Weights of a small transformer language model: width 320, 4187 steps.
MLP neurons of a small language model. Each row is named by its layer, matrix (gate and up: input weights) and neuron, and shows model dimensions 64-319. Each number is 500 + 50 x the weight over its row's rms, rounded and kept within 0 to 999. Numbers have three digits each. A neuron's up and down rows have the sign that makes its largest values positive.
After each neuron's rows, "fires on" lists the tokens most often at its 100 highest values on Wikipedia text that the model never trained on.

L7.gate761:489445501498429472480487508505535459467594468560557558505443525505435503546528552552405538401491357426509441453521567541551477579446489424534488517426447593477520561494425470546481487441527497510469456434336493523555479551466521531505441521465509482523519470452516473427549479406530551459428505477429446445482538576557474521542464552521452572489480483477448448489544465563525574450494443412489494396462526459485537430494419513525533538523453538481429494498495395540402522501611518512440487476550445468538541504523460545548577501440497523414437507465583489497458412491442398491472500563432464482449477452524533603543528489542523499537502426453556476505521497451507519574387526534563575492507467439604455561545518439501524465482516429514551463580521606619511474523485452
L7.up761:496489527514455456527488507459469468573516533444476545411483493473529461542492545591503552519533472552466469569488444494617545568524613518508459566468539564474424461514579611442451486502457539548453583549441540502582437476525521511425364533484469508504560507429460505453473439401516458436476548472498519497459412474563569464433517570461565576552477496595473496465481486438530510486458440473483533560543437518439582530482436583501497493476424500562492378527603592517442510451500527494534524541516499527446492576427424493469487478430428505498403470488488515463457505570521353497472492437513529569502408537493488527469463524432522545476474527478535497523586514502579514528550536543499523481581419412439481574524420547504522410596410489462509515485512583542490550473431457
fires on: ",", "\"", ":"

L7.gate540:573544505401500565546509487529456502483494484475535499590462459496532566505586513555640536474434560574464449571444526392457528552486544542505502454539492549544501587459551394517391574481437515569447486553514578470412418508562465505500441568471445546532453451512438463447513491592493538484428550465519419549493518557422500464560500455447525465520458432430489459470458457543471499530446536419488517545472548511541523525406489501510479513540585507422441624579483486516543444486567563502524437527531490523450442564528446544434448547543522502541505518583498399527504480599580501368553484485532446481503521427478503480505532527503573549464542424525532545492462467425508437417484500455476536545501429513504488467485418401450401568475462474489415586540522428505489479487525560
L7.up540:385598498536506476504530514501474462519449512533496490460493530536591444516474578605581569594464447461523519568510526505522489519469452398499533504433423472435565452515565459570521483481540572488506569405414489473561434497489477565515420452496482527545496575503444422568503524401538463398516487565518538504505477531643504465525634582499528467504504441532561501449518493508571443561454482555561505461540450500446515470460399433533448524442423528503504430485492500495456394549551524523498523530501499535504473473507520476489499493425473510519434536555463426500462490575428542441498529499465534586585504499465497567483528533479508472414433408405552513500521528546545494447501554513523480581454488437562595529591480450383624421587378595512541437456393510564499605550466454
fires on: " in", ".", " as", " into", ","

L5.gate646:490496489512487479492488558509529532480504530537478592481552503462513456422477524615513459513461458453445460566421459541514480458470511481586397437564533556532520554539433571447491483505529554502491476463481440622495499462520549511512531527556452448622521367480516440505546499527448448499427489471337497452520468458513484480499428509472453514451423537575550527603517496534531436473441509489383451513494463498538506522434464527503544516497549517436401474520484509526475473458432569471475521491470521486609575405526566557512570505549480518459432487454491433498585474481583550425489479543462455483503413462484543366476462542505523431520569496501614541478457447516527467442523504519445584564483543479514459513540511623444450484449557520490550546581417509411500437539489532
L5.up646:555510488443510456449501443555483322555521422478614502582529617423490475594494500494563500580481509504475506497473429553510495508509508464520514543506433466451576549528510534529492515516489433458533495569573522451475473492539523531502426630483594431582499541512547451483511536482499583454372500504527530448468504542502478494532532497593502493471488497506559539569505454592523526424461440555544538448436495462509462559476466565467502558560591505466469516512542521445538553546469531540519498523372484491519524544443506584542578485494488480465552463470441457523486353492528524428414399509496574509474470546536436516500549495597440504579574494456433436599508523417467589515586441423571535463535502509508380508552443465432635406495533486522444503600533473527472483487491530
fires on: " ", " \"", " to", " or", " of"

L5.gate574:432546530508590558589615431516487567461459481594509518439482557557523434462541532538376528437501450498540514413443504538571481500497526573507460536540422592515478523524494479421428409399569540576569494530511441505522440517447524569509461596480647462443531595445475573468550588546540547521522507513524530556511436537556520549505444550426506497481510581482486516542514488526471499391521524438453557570577522462568460523579495454451529558551526502455526510549541461454507445553573504581433502450540493483616465500558508489568515480475474475461382497568517493439548546519643426373466493436493455381563451528621543523486439527449443480530535494498554537482509458509545490554491433520483479530518554456468561581540522495409495426466427461503433461437496449477539521446558400
L5.up574:511537549499536513518552504479464517519493552511436540428408562625448473486561466542459548387399531471478450434474451424449503477521467500492391466417489540475460487500498519480462401480465491553505446449594474565455507413603498542481505498506529498570541524447481499557533500472500525567454473446552526518482553427424483547439531532501493594505594463444459577472471431523547580472466468501427462385577489560501568482537503458470423480532484435503496490444558584479539491531517470577361434393540434491513443400547501511522512543495488437536441495554457482580521441518589464478493484521497465472423438525491589451507458524515540515440488514553495428592498469447495465571478472516460503498457478500528579534525480533392487484608479502467515462417442415547496475484420529
fires on: " over", " to", " about", " around", " or", " than"

L5.gate42:494592464461562531456553520463564475601461605445450489410513500625490454509517578481470523535452408550520545524541550496419525518406524484570536588521533507524525428511513490419561503473462580454511555390459488511444500498492504479523394451488461450457443513446491446468438439533522519605513500583462496533422573504588467397512519575500505464451475477504542529507453434550600526592455478549525498521557603487472443536415492380471478569440475452528472535536479470538475410589576490424502458527491479577626456569497468505529416438566492499570602472473492441520451425568481556424452506515457516514553383440425482470436419555511572513535493448569468500535551545571467495551431570465545544543534422486453447452397541493485463489507503555436477473440526454538510490483485533
L5.up42:461488476422443490552477434447498475484518386603592487479510487521511480538504571573463579497491450530484557512479480425557463362574402412435493438440471484416569502452465487459546521571530464437539483464523512462497586581525407528446554513539525467564491493434499520395500458449485455547500482509551457471509549527538454545494475566536483495492598415491524477604495501471508509529447508427553522559459547425464502434530393518431543513519502529487494517495461515498493578439418448534462480637425525532507553584526477506531505540602465462472526564554459444454477466595528484487433534508475494450563494445467489541578462488473521483462568451473512481444445504442562462482497481485592601445546525411482534466416400354478482421525533456570449485481531555530429503485480482
fires on: " in", ".", " due"

L5.gate28:465529618494484566525448508503551470531563512446499542564520514508621558513536561488482524510560483515412491523469438567471525496507404476482495493519455475463539527504512634517468541483546530528607406564493576452589483516488441501534438507568485525439457531424611412426473391456458495458582467489451529539455551559509492522472443553465486477511560552511508386438544422494414445468510559440522510519560434583511395626521472486469462561582433471527483551485487541504535449554485556470466461502528475510484490494538506515444482566436444516430556504473504576424585539495522633481469514513532557563495437460514441526468464483544511557462595583442593511522513505493484493441476488482605558487464426600584486563463481507510490502512546545622505496539523470468460533537495471
L5.up28:482528513495526468480531547456579384431496546400542487490514552462518495471499565512563459391564473491481537571406530531510456492512445457553514537470427460443470578516426485482495499522554539423491435475556437500463443577467504482498403544543552581597613507526632518387469550526474444481514500473485509567460533544484527437606426471395537403608587439439474558534533510470509478476496476473459443477578510544507397445534516514589463503502523419491508569466469483463466535461474570533495434539425597527473570438522526495530610450405441483450500487438558508518646483496488529473552492468552562522451556472428397551567487480504561553593465428429506427466486494515480531522552452492521481514591385457520495512434494466483508547509514557579538448497470441448508458504434453
fires on: " we", " they", " pl", " We", "We", " sq"

L7.gate17:530563572493504438570479489515458595466500415442415529482478471526623450519491496528503494482501560519493548585478460482473517529547422422503503561475471462469512496575512461532428488448458556546459531500475488440510504507510549523539499544468479473501502446494490485463551577536506573448568549466577540507392525581493570551526539450418479504528482481439537496552594514550398417571463621439429586480428543529476503468553499586518441536510546488399432576597495478509586433484482520591451458458568632430506462647552520533479466524559495495408527494468501523498531525487484470424484546505598479485507429423541460524477533548600485542544442424384424548478441507557471567508547544502491521516550462551439363498546531509490527501480482562531509541614563522534527529473495396
L7.up17:460479560437492526504480490504545499497600544447501510460497485497528508446498499455512476529513520465438594514425542464441523523566526494345575529503609447493532473471469603547567559449551393536547481499523445433472560530449485418515491509486497542509509529555540490554519551545601507479543529430530516503384548489441544559522531467478455481543508482546576505448562532491507382559540549506445486517502512451611435486514560522504510552565525506513442589483432506469518417495428527475487477457461487450553476458434573515473505501515482431503526503444555573437546562567432524424474537541606514561451429545534481541484562464531556560392547517498544585491500417597476465518483439504617538392503478489460438480520450460564525522403458404418511405426413436497493473500534447
fires on: " he", "I", " I", " if", " they", " never"

L5.gate521:464535449479526567510511492424471501501474463491435480515380515603578488534531461506516420538448472382446537483462561425504488415537487520458420511474493469413415401469562377490522514482493580502468438520559500536556581490373514586525542593438561459474571549471470575412521430459528498516534421520372640453570529490577527417516516452536464445572517591512585508497405552514573488565502443498468563431451625488512507500467495517537573562504486580502505486507536579477473447556478465565489549484478511441495517535459427593455451467540546458488561395512509502441487561543452505447455511458436480513433418508505539545494437503490448495552549518484519497561458455490406520503455509583527463506513534584523457580502547532584497468420525532502518494444511494436519482546391473
L5.up521:508508406479395440524446485460535542514404440592432490535449510540498429563417434511560605566423417509472458553489489393594607488550484505519591574513450463501493496453519483460531487429481645539496512459593484551494517556485566544458510479504439486596469399520456461646467412538403482430600577549532491532440478506447445577531476533567510520526521560477529492510510441428532488574478524504568463546500511483454516560472521468438518504555504517485554442478414515568499465510495482374510481465466460490468512455568440536494558547483462526482427499493482486533508485587534532605457523418547497527516544493461493520525472562520505453488481507479531468560484434508487543464487464512483528468415411550477612457528432541563532478483614483529456454488519604507442458451507570
fires on: "-", ".", " p", " l", "l", ":"

L9.gate679:548601437500494560456532528511536439559445537512503437463506569553494467423474458504475520468461505548503496525499500464467504498471544628429510553498444476498438544450489544482469464455438418476485440464371579426577476505520532525480567529487601538462519455462481526394487486455508420525572448536517538441490531548466507557503474544404496421486582505461593504513506433577535454467536508493612502563597528561433426470548512511552525494537537498543571597377456539520433448510478464580488549576461550505447447575463509594460457394489503527595548425517491498521505500438470494511442486590502529442540459530462569517436527576501540484493409403499470498436489481458526535491487559446304446457531478490571446516531433447479459518571530437445533467461485504387357530477569452
L9.up679:456528460506482549456511549611468522662521543470497461476541492550540547504479478507480521495495438479475472533527415504511473562527470575446540594458424449507530564449512558465523485512516455465549440401533515387513432565524552504546539584505479394427440455514479441392504490426509425472495395582442509556505504492557471418525533516458525423440540480464546569462421465504509520451587507553572445541541432395407400495541517521525493491548463421541531491452477511596488535463386491576557513476493442496534360440552399521517511423486508512474495525489476472447518493458425518483480508597418515535518386503500522422504500578491584414492493493521507480516487524536437450470492497500384495514491478418536501558509569465477559436504530467528519492502512511427403603502459471
fires on: "G", " g", "C", "F", "-g", "g"

L7.gate129:558549401532596465526427532415501363535396600519434455450545522414527452471497416401474394476465472476524486522569511482493519557446476515511428564499506529496456497537559504547426515523578500530555519506517515447434418517538486497424458543524528426534556449475470438364520515507454473427543521575483545558501456446455587437466476431396546638522511505563576527526516448502529422564592487428504472522566420557590529475465517469461476605412494555509481569443550501464455483476489593498525472510494495507549445553442523511459458539519522478508540588474505508495617595546458443407497471473553475571503519416507469580489471488593561487512528520475465508542470578522541528486515504499526423434517472529416526537467476440505518520508537523451527492466494428557459620531495505
L7.up129:554581482615469618522540551507463481451364487503478421412480532476513527477522567539500536519411528514586504522490479562550463498505382574458528517563502542618493448405534665592518557509481509517538430469593552519515557473563547531509468561452486493528529457491527453504515551500513480455372512436478541567514509400519468526434444503483541495432578493523501556428537498557522440513557426491421501486574440460530503463525436525516562529461432494504485456468512473495533445526476455495490586461410504548496471484569481408559513504474507490437519543487474464497456543400524463499316464545450547443513554451556500522427528509542544498575528487499415601429512498580470580481550479580597455560508466484469469530553383503451541507502575433456515459587408533512573584446530463
fires on: " where", ",", " of", " among", ".", " if"

L9.gate272:539477515523504629409401552479494541529481531520493503528542562504505486562506427572410446441587576517463481471451556576494538489498585409492524569501426567515548404534532536558398588498519561534555540538499528385473579577487415477535511529509513533511535535539516482478551495482481511455522510454430525518526504484512431539585511524488529611490576468436527467545579485576468534525520562509510502522484539559526524414388529474600546569501461495501456473507489499537479558453607523528516444565516538453509567519505527506539417466437544457519569539475536554500515520409485641331499399529443523493449490547517469489453496454513418475682491511405578407466458550555479449539449555508471457466520515543589459488516487547515481462510457506537561559424571481511491485543464570
L9.up272:526487556461495519412413538482423527435450558418537494530649547537517483542506511566386460474592567441443467504446611509537501503500487481479523562562545567494516438546483573514502509518525504378571423502542418400540543546465492425491483531531456546484502496580430414479510441565491584465507487369532508456511483426427495537549495504513523561446515508446539546425547480432551456570629472533585477531471556554494555491481550547517491598477575481516457437467553446492442413546450523545573412519526513469505609533547575566559522527451543487485495602532527555452498435436486556510568429534533461451362517495485441400515518556472450553502507486510534449480403525557438390517454613521511471421491483498388524536520418434471479559555519631484524460432507420535537540484494499
fires on: " \"", " “", ":", " '", ":\n\n", ",\n\n"

L7.gate102:473536538493538444526598432511550468354462521564569428462593421566558552572491419528552505562465480544461555440524405530588540489445601423445588496596449548472484479436478419460542496435476415502611629464386454524485441449435434484408499531451464430497526452473519569526482554577532502475560472469535517496539517551593492469479503490422447510450440519545426553568477525439491439524538504518401467548557510514506572519566536489530460530564556421561455528487540380498372544448533524528542428419535524548500556523512443580588492495535545571429479556464522572466439438490422441481426497478464562531415524609522536460431449520509445441452491552504495418462526504493472477501504496456500510441493555448485401516536557553441486482547497544466481474481591529586562529521455420
L7.up102:522521432528597503472576429464541505406526565506416467488495432562449534579525363536403472541438447505420484460579433527606519535463457484484523517515492488505477471535480552517424598495540478493588564588411494510489496456421543476514502605492537414459566522466495457529625597551510580532548506479527593549428525525582462542377475573482500555439448524458449544449507466543488495514435495520412461425474549534493512462473579547492472561548592490486498494459465499508476592474527560527532496537538533394415444466483531442533486456652561487496518435500465527555492543453540420518448497456460464518440507568479486499527446469553521528531462524444473476475459518598530533562552482498453450509553469497509523516581469585549519509578519506466544507466499568472524508530503429
fires on: " about", " than", " between", " over", " around", " approximately"

L5.gate465:461416485472527469567464576484515509524518400506515491462456445468642573440441545448445518513475538548554462461497508407463543490578565562563561495496529518446610516497412495441536445465526609461480459485468544501491467508522522515502588501466598595525435564538494542545554443447503591453417483537587506510569488582550523485450547580489583480539457582494424464454554456541566575478497527407480542458484459497451532499483454587432459581539494402458463421510533551495463570578580491476593456434512516466531618465527519569526535472497534473528480555589567502528498526565452464480526439458490607487467506476548479463481521541381505459503466509406519445502460634510431474542430470503456464561513471470496524519628434489529504474486490505480564524502534430518603544436635461
L5.up465:527475430452518480496394571541508494493472468566510486491476515461529532439438478472462429546565572531546474523476514462478577495503461453621451522487587491486621541476478433560565539525540508500497563410510466484493480497434494543534508390490464495570441574516473506539614480505414425490460447480448437462603461511560486514491460546467609537553525522472522470506491448493487557527558471514406506473428509495457532561541490490400481562527502447475532439585552475503485527511544565447573527477477535433524552520509403432476528527464556588533471506502590532450524411524416513527540505522478499518521506576489470422538588521602475491438505575488596526623610615567489461535421474477555406436459491444430441537556503451405397545453503548537441540515545471618507445519592443
fires on: " \"", " '"

L5.gate649:456470503436521477508466541475468521498539541467519360490424625541486532554507409503452581564546536546408460540508497551472457578462566386519485592485436585484558499559489489499483562436515490625498435532499599484544499578465454436515611493540492570499432550524537467539498537549483426568573604477561487533478464467490527485420589507454456484514394443439549561550560468559518443459505542484523564563504452488500485508432423494574492560507470540471525525495461457553488490566499502480444529466520568546481357516460448531552526534524543387490476523562524511437477565568488472524554480551525554511503492528499391513581470431544474509528470538414520530561520520477438553438536609527400486438432417490512487495446468489479500534527518541513464450505534502576439569645552452
L5.up649:495507558532463490514498492513477474434523527498475429516474601525400488480468503471491526498529530463392433539404521533514473543517545436472502509548427506554557526543478507592484536459509414534530439532471536429498499561496465430492546550557413557538479559510479429502460556579512456482547558457549493527459531464532529521527520537472467446527429497474527488485463498535431489475571560496556564399523465409463509547460516557551379575587501502440486478538453471506517574611454527465479452529513505446491449487454564444532451478622447456554537592495546493511450548476431481448545475513515501537511481499490378392600469506569442527551516569548517459599564473549449455504605583511458511423447435459499450556422534411518466498538456574503554576546542530630617556598493394
fires on: " \"", " did", "...", " does", ":"

L7.gate402:571501585524478464478430549541477491556566547508360492468438447465560480462488477549487499474449547417449504478499459497400559393558386495482446471476412453447432514474543502451493497497511512459505503396444528537635458447447425491516409479595527518607481480573419489496525479465498503546479526493518538644419527577530466417460526532466483517513497408536490500454561558430428504492398568441533516420535586490459491458449436625538508496487411556511529544482544520539451400454561491539577452469440479476483513597520544398511401548454569519559479489501543496541530537573479511534607496498545477514505518507508511458525430521486617468469507531566533492490555549564484519576484515554594474500523563489571613513492505527546550476475542533477513541464510529448397490438612448
L7.up402:551535505520462493564371530523536472492471441536496571489545588522545550472526520529407541468491472495397541470472614519490393408604459540541462508512486472437496505478510438441482496467588493466487527409452524489677549519482426432460437460560558512551540416484512542485482467464507511483476500483510426518414533585401494527497486586502378534508499475472532502431525548472401422491408514493444462553521487594492500442551404560519507553565413497505597510453504446485485410481566523478477592487404510557561483584432571396493435484486489476452527457480462493500485514392510522474396458508546503536447485483461494496478557487430608424527465566535475490466529450564539575505488576515537503513506554419532495451559449543449630490510512611448503598464542521388511476521512387
fires on: " a", "'s", " A", "A"

L9.gate95:407523538536462499473434470598420574486495374486464455457409430523482390487558485413444482453619481481407487506482372532499473402473513494553518433540491532531496438489487529479396545542437417477438506503486538507480527508489568539469562462487481448456561447531473577470545506507485400448512465534524490570491587466522451520417420493416491504436551588503528502460499512533507505537554599470535455516525470433420519528536612502558524510580467533462503570451421622513530549432483451542514444529546545552375511419446485421452422565412580437525476437501552592539457464420537434479539409580488483470491499555511507452483477504491517430470556482520456609524556548436525504535507541523501511480571478458525529415438501441434478566587464498455518477452518456507463482438451395
L9.up95:532514473518482573524486513489559515495459500423472510496465548505427545494461476483502535466557475551560424454489474520476411401547415504511421557516498489415477567468462483457471568449544426550593485541624554498629441560588489587488538467420510512423563433528509524431522477492547448525451424486397576501502525510471457422406550564430476490541611479538514441353523521479571550573509478467593450430502543442343442522419551547481596445459492504546463593474465543546471546394542545483464490501489530445569486459460479551487557467514497490546507547453533524494507548413481472444510538590451495539454541573475487460567540516475581545526558556487518512560528492414485543524608528463381497515416462545450473572572577501563490501543530419573449465567526572517438471631546515
fires on: " g", "G", "R", "-G", "-R", "L"

L7.gate360:511476459500507508489490464487518516537467486578541458400448477489514549551511536540518495473426456435501460452469428526432526516464502535504490435486502515507436559587455457487473506501496488529489496485501448585437473566481532523464535444497478549504414564497538417598481505498453418501352426586427562480477513552527457468496460454462530561478454480422470493618535441568587498482536570552440537435464433473477446469395553489435513494546588587477506501473527466637413520425551594502510541481475516482405518484533467560516464485492523494443620455481436531547433474498475459489525471568462473481508543452460561418618507544484583485615457581449603480474437532447523568574547585478428536566391457567538466496547455512512555565417465592592572534511496435539473524473471464
L7.up360:494468531537464432571559524487499578504510478516542424454343471583507405475473521450422580544502490445508450520437527494557452557564540479558463520480495521447456527454565474503452586493528575517558517564502337488580470540465591512489466500523467569608486533469530579533574492475416473430378494473474472403420545571474422527527448452474639527503539488582472413550446478528508640452468473506551493471537565466498491497509456511508453480554423509538586549474479482573524568493496512595427506557557476514531544504484449484547565521553551444456485482521497534451443444492530408555459482538466477452546495543484521489526514474501502590521503562380487515537536484395547542517558540453439589508521495498556483461515478469489489434483501437538535441627459623560503439495510495
fires on: ",", " or", " and"

L5.gate116:523523568512511494539522354539548549487479509396484519496557574483469529464617355552547572511542469511433516432499517524546530527404504461553469524488510428538484457550583568441530491505376558484546501537485504520507541511542473488477498531555533504446488516488496419472446553430435464527512580468455497510566485525499584536389532469619523537504488507536523519527529560480413475498510499487490396506478505537609510486562506420354540528494565503424510563557471436548373528463417478511558466444489493535558466527435464551429482535481460502508466554516409454560600487520466425384518495400474508541541531425538493458508541524450465584536506504408526451597597481490499496560441462466469519523491509485488613523565549570541428487445397570510466614464441464529508550454468491
L5.up116:514482511502558554531482570544368498455411568505492450455533505443451469488524404533621524498483477523507502454465461372523497513478497551429483566531621529450452388471554535537476561530488506427567511515500455629438494638493488562472514540547500457495499586524447524586528487540538547486403515581428472607539533502612519424491487530529471481447396532499538578434419470611515490533458464449522478464454452541505585560501472462571539487600468434470507516593451504516504394571464497467549526496457531455547424450523594476513531515507512568491576481522492534462505462544521430484586431542536501503499524390548459405501448442501487543573581550519550466471475524542471549530445456404535481457544468529471411476487568613525478503435563537457527515503453379612569499511570497
fires on: " of", " where", " |\n", " that", " name", " about"

L9.gate314:531494561438416487450541563488446494591597497434536598501550545458388536552554482576465502525590451437610445465465490472494446444491447551514515434532436477487487540501622340541476566590518498468414426516447483511516518466457522511494476514478495545454520429463457489509453498469455490412458443512537463446528529495471470481453531461546502451460416547433547490475461502594423525522539476491531477473486524465506494433540333548545485564484488529522483544540487443456512565549567440580508369480514465509555524514444477456515423552591449487527483540484420491608431526508514490537490525481522499509503345473533447506515508529533388453488416516583535464467489524520520431498465425569489583584564554418501500554547561415481495479460614533378486558481542478438498510455458442
L9.up314:497529489528494539581451498476530485458520466602545431444587439413519460444512514526493616564462480519470530479447463481487419436499482440441517492503506455527545469553496405523599494457505553475539531568494520515437509577471515549411531492482517568537444421559505489525511594499469503490507438633490560540505537564543525449611476545453501449501429547479584451476595560516507446457495497488590536449538414597614513420540454507495517492518541536501510511447475452457563475481505444526485533550491409577506451500442562557521565528458552413479507590526565531499478505463608627432404466394405498427485504505501538566505583520444570397540539501525503490520508465434502618463497560467438452398487483521532531510499418442441542504413474523453467444407442464492505548473448465
fires on: ",", " a", "'s", " in", " with"

L7.gate16:518537440459507584531472544519556568454521568530601478528538505496532639520559478583533578497453424530498522537433465469505500428439540477478511457462431487433590383539424510469450519499579489544525569497471488452575466512501486496482434444513489433578505519466528575502557495527446484525496418461505465443421474532606499477663514566448504519451545401497473516494591429442455512513473453503441457498443510497469409459561549484520590540502475468532504513460511510415472463392531500537486457521568557552465435516395503580525568367538456474542536555539578417430562472519553508470520476491447472504509477434488530432499544492512531498507541529613528478543494599548553450533366599492562561501581527472499513474505573409502406501487494523420608519579482493526564503537513516
L7.up16:547513468521544555466564494465570506370579537484476519568531452500494500482473534529439538488536490552587397470447507490561480584556504539445464471512496508480421387507560556374494495522577431450561492473434457452483576500552450543484420499505474503487450519499485571380558490470542484458456439521621506580505479586533468506497463512519474501505551519376572530577445537454531493557529468552579437554506489520538563479496491499481458486547472516489521523526485524523529548474417500468525429498449507438509461519400527544531593468478466457374499634516531544385516501554503446521533531420438490515480511386534432402521538645524581498465434545530487453459488498466501596437508522437509481514495479566518473493480485413508581528599461502478484520499450501573488493465467539
fires on: " in"

L2.gate72:483560560456505596544596493547533435437425572486419477484566468491521543477468617542462496477561598471545529500506432543472457397493527496459485527519530564564460459561429492451530550501513446582544495504476549561532539581553468499479526455501513548421513582513535471398424513471534531470401462557460562469477508455555415359458405587455531479543488442463490464502492442510499429454487413587493503589499546625543535580583548562475469491500449487449471415514506478502474531586558417479500511418635433472538556579526524598453433470469460480382480490438469492512585504505521564557469445540502477572374502431514493484430525571503529534507532522472542530451424406512465499443457493518485492380488506601463470463539447494504427426560524471549553528487479447562461491546456450
L2.up72:447506413548507475554397599463596485529508578468562504453561411559546461551448544549523531371501539558563420494405466492478473520538553490468520529520527513570367482439535465609437499486500464500480467512530396483552538455385522495535503517493517555539451496516598501453382543438538574461457399538482520402533486481602502507457448465456463539501533504510479554426465492495575465464469502463453506580512584651482429398554473517459507473537458569505508522525502596519513497505513598474569550458470440419457478498545528543497451561489493574551472531587468541465417485511537426432486588547500597482535567538418569583396582525502463501549531540482482524497444491460497528492457482496451400404480423487508517583446486492519542416591484436535479501518453430481444584555516541
fires on: " their", " we", "we", " We", "We", " our"

L9.gate378:490504500494531453475541516530497459423463471562478479474542529457559522474485519526486487501570493547579527582496499464536480494556521549557454472508482473496536477474527578532501497549486479591459525508482367544510490420472585465402529512443552500411529574522520506544451483472450618437427513414445447525485533546564442507573462470467509578507448461476470453537527494572564597493537587543376621572563429488503513435450567504586469489424579542504497541456526467511579515443562567478526460520484459480510487465457609569549561553542513507467542483535491509475476518573464500465463464619494428606451478515400541477488459466466509535422537490493514526405551467515443536528566476556491506402525466425528535548521473493595596554448546398431536393481506496456512575555505461
L9.up378:552557582450609550585492404577515475506533477561499468443433477462548539489437529553479463469512514499584476549508557513547451526464517534590521533485535568555454480482519584559526518507492544517536517612442436409539488463522676493477431513416558527485576524489563420562497529451498585481489486501476552473433511528491508553542523551514526559466452417516483503555468476556564424363544472520481592527474482416505427433481450493541426446570464437546488503487453506477582519549537645452483540578543501503478433514528474530563427464478537619476545458486472570454542544424506424481477549534551441495455471563469524486528477535491547507604604508426508538476548445504476568501495467505524502519465399503483461504496540406621549548505470476462473555531572515474504418425455460
fires on: " and"

L3.gate260:533534500450505454408478553509530516520536528391438439472514523478499526491456478438426428476502479561529474475543469504467443454525526543598604521490435444531517498499601462465496474525526483500438424388431513551547516508582447562543561548539467567567470415449404451402538496484544626450485524543554400573569478541519413461507443471517528463477436493476395406474558457554492475566594501424459509385562520406526499427547433465504425559538465486454512476457524510502504478518493523436429478562535479520530441448442470543480479490405497468544497572561487497515493608554441452426440519423519468439413471540563578491456482441475498501514497506455550424479555547475358511475538567567495496469498401525536512518462493591546550544526520514519580531494471463483473387528506534
L3.up260:576512443473475432491425463449538517540515564530484516557487438515486602419484356460547451570438496474469439518547506451560509541470533376531509469532579489538554542564576398423533478466520483514570469467462441508537516550550404451506460548576458491580400484517476410477474479470553576490482438535455511590593489544471476446545522426460553524520449587541462505512464478627494473518512432526441524521516521476541445489570539514435497515509575435431535488488555502556459450548499544475535471485456502500568474476463502511489559523434540505484441534531522574535537533511491400504443489536582513520518454533470557506521513418559450510491522533445429407369520541431437474524531596542497482465511398514409554480386471460509428611447420526482616495471452517446509451600561521
fires on: " un", " \"", " Un", " off", " down", "Un"

L7.gate55:561567450491482451574467451485583432561521530497452527463548534530501564496566477574528413543478433459466578614509478611532549541571526419499536493490459453505477461421398570470583546485557475467422486472463649479577531526493526506418560501515508465452524495431606511367452546448532532467599536506538444587429449483483543482557452475410523490596499442459428424537556379505589437527426526455445564551471523535501539535491548500538433542481548526527479646541504491465452416548527490488532523522528540451583473530509483586499521541436450519492455504514378485438506450463499485370413477513461570510484441438407479467456499466481476617500479483477514558510559605618464521472535527534450424515533470482436408532569582477409456493454489522463566502606437526526462440459461509
L7.up55:496529519500526565465444538469565514527546544498497461485506504482499530515516505490474455488470462536417503505543510559511541540532402442523556542457526567547466467506436585499535479443472491499503445474500454483568572533419494462454555548492515559461398510461451392496468526465537567464508518359512504579530397487470546528531441583487509518598531467423508554513441524427593513470398499473579524550490449557523440475501599485464491526517354416467482542522468571491500488489525552457447576517512491443499527462518575551496505351494455485527571477525441515545519492430560472577430481451472594522502550523423518558489422487549535480605593549400493547538526515516433492506526511525573531548525473493410441643477485451473430437482381454456566548505473577524464471517492504
fires on: " I", " to", "I", " we", " they", " you"

L7.gate438:495551462460574589394514531429427406506553495510502528483514399473477496424571449588477501450411457491441552523518524480502494534533480437514505518487584498583480497542438562499423546452496594478475491528506466466536536562589492532511539479571557520551473419488510575542568529478497523471479603477491449573520538462527490503519634504501551509501460529500556443436541572514491481491482525494453515408390607486483499425549430425539430546495492474515461594450463468512525406579553538473475614515437493421567429411430501527470477468535573451490485482459549453401496537595444550476423500566506416490508454511457582490495442517451513529481421491505475437488491466484476500488442519481470565561619560476490479548515499555339497597579562401450443394514521437436450516485509495
L7.up438:433473509524392476508467511553513544444447470491621536448465549408494402509407528494469499495434561489558471430488474451541401546484448401455528571427495412548456408549477455320418430534496529568532442540534510586548460546492491441431557456476439535443518595541509559464521526517493498475460548619508496584490505532472498508464498436451503483539539506549428510565395515468482372478557492429526433612500465462479441535542480564528553482511464461406484501486572480530502550501546567457383475473480409464565526512490617484428495490471545461448466554525516467467574388539517500465452559547474518521505579490431539533417519562554449531475511424474540509424452456463568422539465456496438480542603535536506618436551404457462459431475511524548524471480545527564463486474494529
fires on: " in", " around", "In", " over", " of", " about"